config.toml
d_model = 192
n_head = 6
rope_base = 10000.0
rope_fraction = 1.0
qk_norm = true
bias = "none"
parallel_block = false
init_std_down = 0.0
weight_decay = 0.24
schedule = "wsd"
dataset = "wikipedia_en"
MLP neurons of a small language model. Each row is named by its layer, matrix (down: output weights) and neuron, and shows model dimensions 48-175. Each number is 500 + 25 x the weight over its row's rms, rounded and kept within 0 to 999. Numbers have three digits each. A neuron's up and down rows have the sign that makes its largest values positive.
After each neuron's rows, "fires before" lists the tokens most often just after its 100 highest values on Wikipedia text that the model never trained on.

L6.down196:492510537504488467469489500502476456477486569472536483479490548516530464467476479513497495508512507483492468473506488526472534506511508507498511472533525506525520532551474530525532593492511535479508539510530523493516514484465517511496535525502502529517486547443499507510459497503509467478486481453494514500555523530531503499471488479516534502506459465523534482492498509486531502491512
fires before: "8", "6", "2", "0", "4"

L4.down348:494480474479538460475487505502501526481513511506475478524521549507494493474555503523494449503493528521511493528538481521513481505517490479510492489493507495487526511515475489534468548529500492496487483507473505494452546462489526540504465448486463521506486463526508495479459470507495471531481491508537542499514485509569462496492509509487571516522540451479520559558530482479460503517514
fires before: "2", "1", "3", "4", "5", "6"

L6.down164:449542516465518506476507449475484509486493464502496507466500517452519457544467506503475514506528482524524480494496523515554533481453500492447515513480499448525521487510509477461499490456489513496480486464528488514496508553466481523487469497519527525478481506487486480508524482465522513491526503533429460448555485461466478532529485511463461496500508530543535520501492540468493504506519
fires before: "r", "ur", "he", "le", "ers", "her"

L6.down275:524450517491474532525483532473507487473513533503488510501511552512458475499534494481482547546490548507523474462516487467515488521443493490517430514508527504486463492511503513456475520513508483491518524470486507473524464525491488537477541471469502540500485468497477495462504519473498483487476538465515531529495528475511529548471456500444515494490475467497505549525490461510460522520499
fires before: "e", "es", "en", "l", "ish", "er"

L6.down42:491485489494496469524510529535472467509491526445464523534469506513525496486501522487525504496508475472471543505537508473493526484391472530496506508505503519520517520479488499510508525517496473527497514520507493482523521492498469492498479518513541498524489525537485504498474516478483504521534490503512532510498510491503513490489477486481497495499520484504473432518492471506470491481555
fires before: "ed", "s", "ing", "an", "at"

L4.down35:471523499501467499520485510500494458480489513531554539512470504497523476497492486464542484511488500544473503504517519477521509469486510462474505497534470514450509526469497537422466524469503510547458486465490471504511487498477507483509459497505529495519491423516474482501531509526516487517531512541504487501478488518506501514454508495490503518463505516468518497488488460504472472506518
fires before: "ed", "ers", "t", "s", "ing"

L6.down270:495506536490493485519521548532498530542503521502512482485501509501530487479491485482504506461505510507491490461510475535508462497567496497507475535540529455518445452492482515453516472503466501499515489461490492513508483532549502490459550519519534433513547469531494503503501472518480497472436475466474543515518490503550457505472463453507542493534517500491471508529504527520506494471487
fires before: "d", "t", "es", "ur", "o"

L6.down289:524514519491484492520501476506529504566511468482520479500541495478454476508495489488482502513521527455494471516550493549505459512445433477492478487476476526496498507572514447503504488473516557507547500506504497555501521480523498505465516496517493508530525507501465513480540530510539484511553485519473498497475540478492522484531523534513463502511493503535510472493482495533516501506452
fires before: " the", "ou", " P", "ew", " A", " a"

L4.down375:511461555508552477483534520468520514508488464515536488492446501497500482510457528516514538523494517503507513498512486467512493530543500523483464513527513480505465503475494521497509494482455501536546480538540476501509470504456540473456443478504550470486548502537511489512492523499509500551515509491505517505534503517504463506500513531502516522514512552490493530479468506482478519491474
fires before: "s", "a", "r", "t", "h", "el"

L6.down11:471505483513497483492495521486485516522496502486463522455502504472504535499470498507479468460441508493467504521531500437499486497558539498522494538545474521524476480491471464499484514485492509465504486508500471513488483505518534509498504486467494485527512469533458540469499505466521472540507502472481512503524465462470505491543475493519535507549458520521485590549492527511469479482508
fires before: "t", "ch", "m", "z", "s", "v"

L6.down428:537501509525523503496515487508502527484534563507487491489475498475461506518493479529517515485478495515534518477473523480556506521437538501534466497444545508495485502487499507516455474481472445500480489556453519505503541477499495505547498544518493506501466480463536479508499515484476496514515501482456495513519486496474511485478491470503502459477525524529502482470513547522499527506468
fires before: "al", "s", "i", "og", "ic"

L4.down1:514506523473506523478463511456499486517484507504458524512491502454466539493510460523515523462513509498499465553475499502517464463506453523498516476526488503542501493502497493493503547503487500489564564554532490510496500496482504476467499485544507437525494507498558513529522473510485505503486486490488550498486499500512553485509503490468469513487486494494499491489485519490488502512486
fires before: "t", "gh", "th", "\"", "s"

L4.down54:497505475482502512518520492497498525535540514498502503502536527476483511528493502529496519512499499477481527483510473479494489475339511513476510489530509497491485513480465477511495527500529506518524496522517487523469511487486532485484530528498512494548553497520502517523492512477449491502458510516487533517501542507517434510492515513476479501475512555553473520502475523470539501507546
fires before: "n", "t", "is", "r"

L6.down243:476516495487504433529479538532480475483514525503505513466456483518507538507474520457528496492508472533499467470506507474518495507538505467549480522512451518514507497529534530547496494483471467473521490489487523505509461521533483522467493524517501492457519469509507523499460504519532514459508488486543518478523510503484495506499501461466515502562532493507494504529527504517517464494434
fires before: "|", "ed", "t", "i", "es", "o"

L4.down36:519481494521506529455516509514469515464489465510499472526467516531498521471504495465546527501543518496467497523464494475453531502498464508478465504551482488478488511493433460445512497490490522507500487493501522498457503505500467513491462507467514498486466494483475462474495548513502502487503511482520541498532489546458467556511527461489474510473487497489479512495490528518538483458535
fires before: "p", "t", "ut", "w", "b", "r"

L6.down182:517481446480511539516504493489489550520458479486498495487467516472470494519533543521497519455528512506475513482494485488477489492493509514480474509497510498511494492518489458515470498536506538518510552519488516456502449477510510507512495520496546461532509496525495494485497480476465540508481463505474513546473496499528504507519528457504519488510538491500509477483474513526467538486453
fires before: "t", "ly", "it", "s", "if", "c"

L6.down62:538493515507510517459502506534519511496510506554519525498479433495523474488478488459552503480472486517518449524509485457505468514462483537525468505522499485522438495486471507535474523522488518494523499502481466506557485512489503486513522504472475516485509499488490504524495548456520521463464523506531502506525516446505477516497481489481524498502498493517518470483516469493525511541476
fires before: "n", "er", "en", "ard", "d"

L6.down450:500510517462518487527525540451505520538467516525501491510456498507493494494543497488519476510507437479476517447574485493507522463444493509436503527505509502538437484524515488478471515545531538521493469510473510460509487499478478499489509517491496493494507515506493506497494575476482494533481504516516474495482532500520504452493532464504482498450519499517471520447479501468477463481527
fires before: "ed", "t", "ment", "le", "ce", "ing"

L4.down196:496496517477540485510513494493522497529522475500479503484507505515516490540473489490510519490503475551498507479519458505482512463455469517533512562516482489476520492480531491506505544501520488455481555511518526518463451522464538484491491459560518487513490505504483564509482490544540513467500508437502519509490495494468519545524486458514504475474487502572467503519487532491538502486506
fires before: "t", "k", "and", "is", "an"

L4.down5:541490450515503533489544508516470476523504457415457485485519519537496493489486526493464522487500514507497529516555470552500489482482489515542516487494511540497493474530507432515513503479468502504544523484464471526522520489534497508491451503505489474525538466456482503465486497501476539502476491509527502482502471498556503486530500482533491527484491498473494485463537479529489507510476
fires before: "an", " p", " ", " M", " N", " S"

L6.down398:463499485488454532491479522483457517507466522492499508563490459483487509487500499498518507491500498482493470513506493515530480473448463527471501483550536491525491482489456510480485496530489504530487552486554535524549531519480497533494472500484542488494475479532491478555503478520516459500483496492473543533479493517479471498522519548540475554466481482498485493488532471493511455503480
fires before: "n", "ain", "ad", "k", "av", "e"

L4.down501:485501532470539497511490516511511486517498489478494489536481470532503518498500515481528514521475469504491456528475478453478491514438509528523516530529466482500505506502499510552516476526543480469495477478554540536467518488477503545465567491498519494481520513514523532480483486504509550461500494492465497488548500504477476515519501491503493472496492484462519477540506472503482521506505
fires before: "-"

L6.down356:508515487508450523506479472478521508460495525474462520504466479493514489504542506481521484517493517497499526539544532545494481503417485518473469515521514467480485514517511495503476515513514442540498537481479512493530497449509508472493451483483504496520505510529452447498491476509536540514522471536486502515476548540528487482508522515472498514494463512490525455497509457519518509543517
fires before: "t", "s", "ac", "in"

L6.down212:543509486505463469511506475483535511512495488528452477523482517501530476498502523497492435518502491471540479482478432484509523499512518443467440450543493482451479478489497540453545522483493497559541512493501482493508484438546491493449487496479553509507525512528494490523550489507504487502529490512473491478479494485543505509499472539450505478499495526464488495486471502538508525499476
fires before: "ed", "e", "es", "ing", "er", "ation"

L6.down469:483473482495481458506521481513493512532444508511509505501454530497502499469527536495500515474491516481485509464517528517502498457458498485548587508524488549528501465511482501452478462491474468486525540487498516514473501494522467499462487533508494533459483482537502504534481512540494492484483509479520555519483549524497429525499529485520484520511509533459452449485495495498490479504498
fires before: "i", "|", "ut", "ent", "b", "t"

L4.down19:472478495511515479492509469497503496506489493482487551502553511507484489489479523504512547455496522526525514499447483524502484493436466509470502505510501475516498490479502481528492518504499514492535495491524520541466545504485496499498460527492491473505484499530497571480500518544466513447515455506502499531524471499471444495514512534463507495495492574545469449468475482530477486506454
fires before: " the", " he", " s", " a"

L6.down8:486515482516522488511529517471457537489503535521500427502489516514551488512493501499500474512521498521498503483511460560480475486463483490523515529501557502487463501503479496482492547500466470519489503463516516505513451522511527520505478477521513497464451467459498491501468462508513504470508511524517534518526465418495458498478476503474518495517542475497490532453492522501490532495459
fires before: "nd", "5", "3", "6", "8", "4"

L6.down437:530510538453491510486517481506508519493527523494500496515497501492502445505508518541529488498453514489468516468508450502476520481484470520473500535526523483507533560497518478463480520490498490472503483503458502487546506528462470521516463519488513485495460440512496507524480520497509488486477487548563484541503507536566522476518525504467536487488503475477544542489499489545513494525489
fires before: "t", "n", "m", "es", "i", "ed"

L6.down340:523506474553493505450494456473500469473493517483456492528489510506499515498514477540514505536457523526526547455483481512451529507436526520468476452473479498515519473542502485472526468495476514508511494509445483508533518527493492469491514502516501535475446464502494504494491491505479538525507498468501492530525500507521542538485536489524507494507505477517455484511442508444487508503460
fires before: "uc", "u", "i", "is", "n", "s"

L4.down384:510494521481545477538528510510514516540497524485502469469477511494464469548481546476486522495475493491465560513504493444518515535488516529490471502537502501510508534498509531501515494510509457478511495552502523500491504514536554450502516501522532489537537500524457465470500529484466537509459485503499545454438497503512472498507517475523512479485501505571480513531510520487488504495494
fires before: "en", "er", "d", "t"

L6.down465:488498474515499489509522548505512503518481566505507509499517500526499519492452487470545487495535494576558497501513497608448448497473462506479507495516474499512484490534460489456502550528482496501523493544490492479500498491463501540503492508497459456484508487488482489515518511505524477489492475477547529517529534527529510463469526484484489472492457492523491480466469510498511516503497
fires before: "0", "6", "1", "5", "7", "8"

L4.down55:499484532488502497554511516482493494507521531500490501474482501494442494509531485514494521500501492498497514460528477511522474509435502522504519479541511485466512487473483495530499534520510471508466476496490511453524461463466471477458534508480552536509534498489495515467531487534528511548510511523527464492469427480518463498521468501553500503516484466510510465507482455514503496511517
fires before: "e", "d", "0", "===", "t"

L4.down2:496500478487502525514468517508462498513480484523505529525488477542466546475475480474475519526487490506516467485477504505490506467373478505506505509545474467518513520471509481496507522513477487459482458500524503547503489498492536508518492498480477479469417543501493491451537536497512492471473469497509518502523496494515474531505504489499474498527498463492540519506467503486520508512510
fires before: "o", "ro", "in", "r", "ain", "n"

L4.down445:554450495502485525513507500485534508429468478482489481510544513499468523481487508531502486529506544478501521497491475488501484474461492483534495520515466464463465505507524455543552480532486464473546547478454516522488528469520518506517519477501517492520497498512470498483522510544503532520506537549495523496516475513530494475489470458480477489470494470458518491536531468519491545511490
fires before: " ", "an", "iv", "ort", "r", "ion"

L6.down130:536508485557492531535474503479481462492491524482477476508501509489498496507493518534493499494507475485547497527507520475471478523413504526498485510513518458531518489505455485440472513495488547469517517482535506513506540508494500493558495499487476527494480488506495524505509477484442511471517473469432490481465489521499481526486492474495501529477491579492491477495490499489477502527476
fires before: "her", "e", "f", "l", "he"

L4.down129:503495461539492505514493493482507503486508506513489503467512577512537472491507491509498486504483483478523467504486504501488455493450472517498513532490535535522497550455499528473481504465479503543505499547500545484493522536490485501490518500517482504495440473508470488495509534475513515508483494498511529502491490549522468537492492485485515536519501458520544470549486570484481464508462
fires before: "at", " St", "2", "4", "3", "ard"

L4.down230:497501496502491514528465513511508488501481496473470499481501515479451509539485520535545483483559513513503498504498491488472519490537495505520552467498457503527545504474464477529487492525516509479494483513492511519505490504527484489467506557495497474503533476493496492581478540497506488453522481514522538496498513493502574520506473538545507461562519498547519484525491510543504504473467
fires before: "ing", "on", "es", "y", "oc", " to"

L4.down366:493472507502490487530518500501540469478500443449509501471490546473527522531491493518517518498489540504540509475496495479500528485534562517513473481459482479489477469499498517515504480517520518498500485460540512490466496538470494501531567519521496478511481506512486497508504516489513517486481511533541505502501501501476575501488484505483479481469482510499495527482440514463469519535454
fires before: "y", "g", "ish", "and", "on"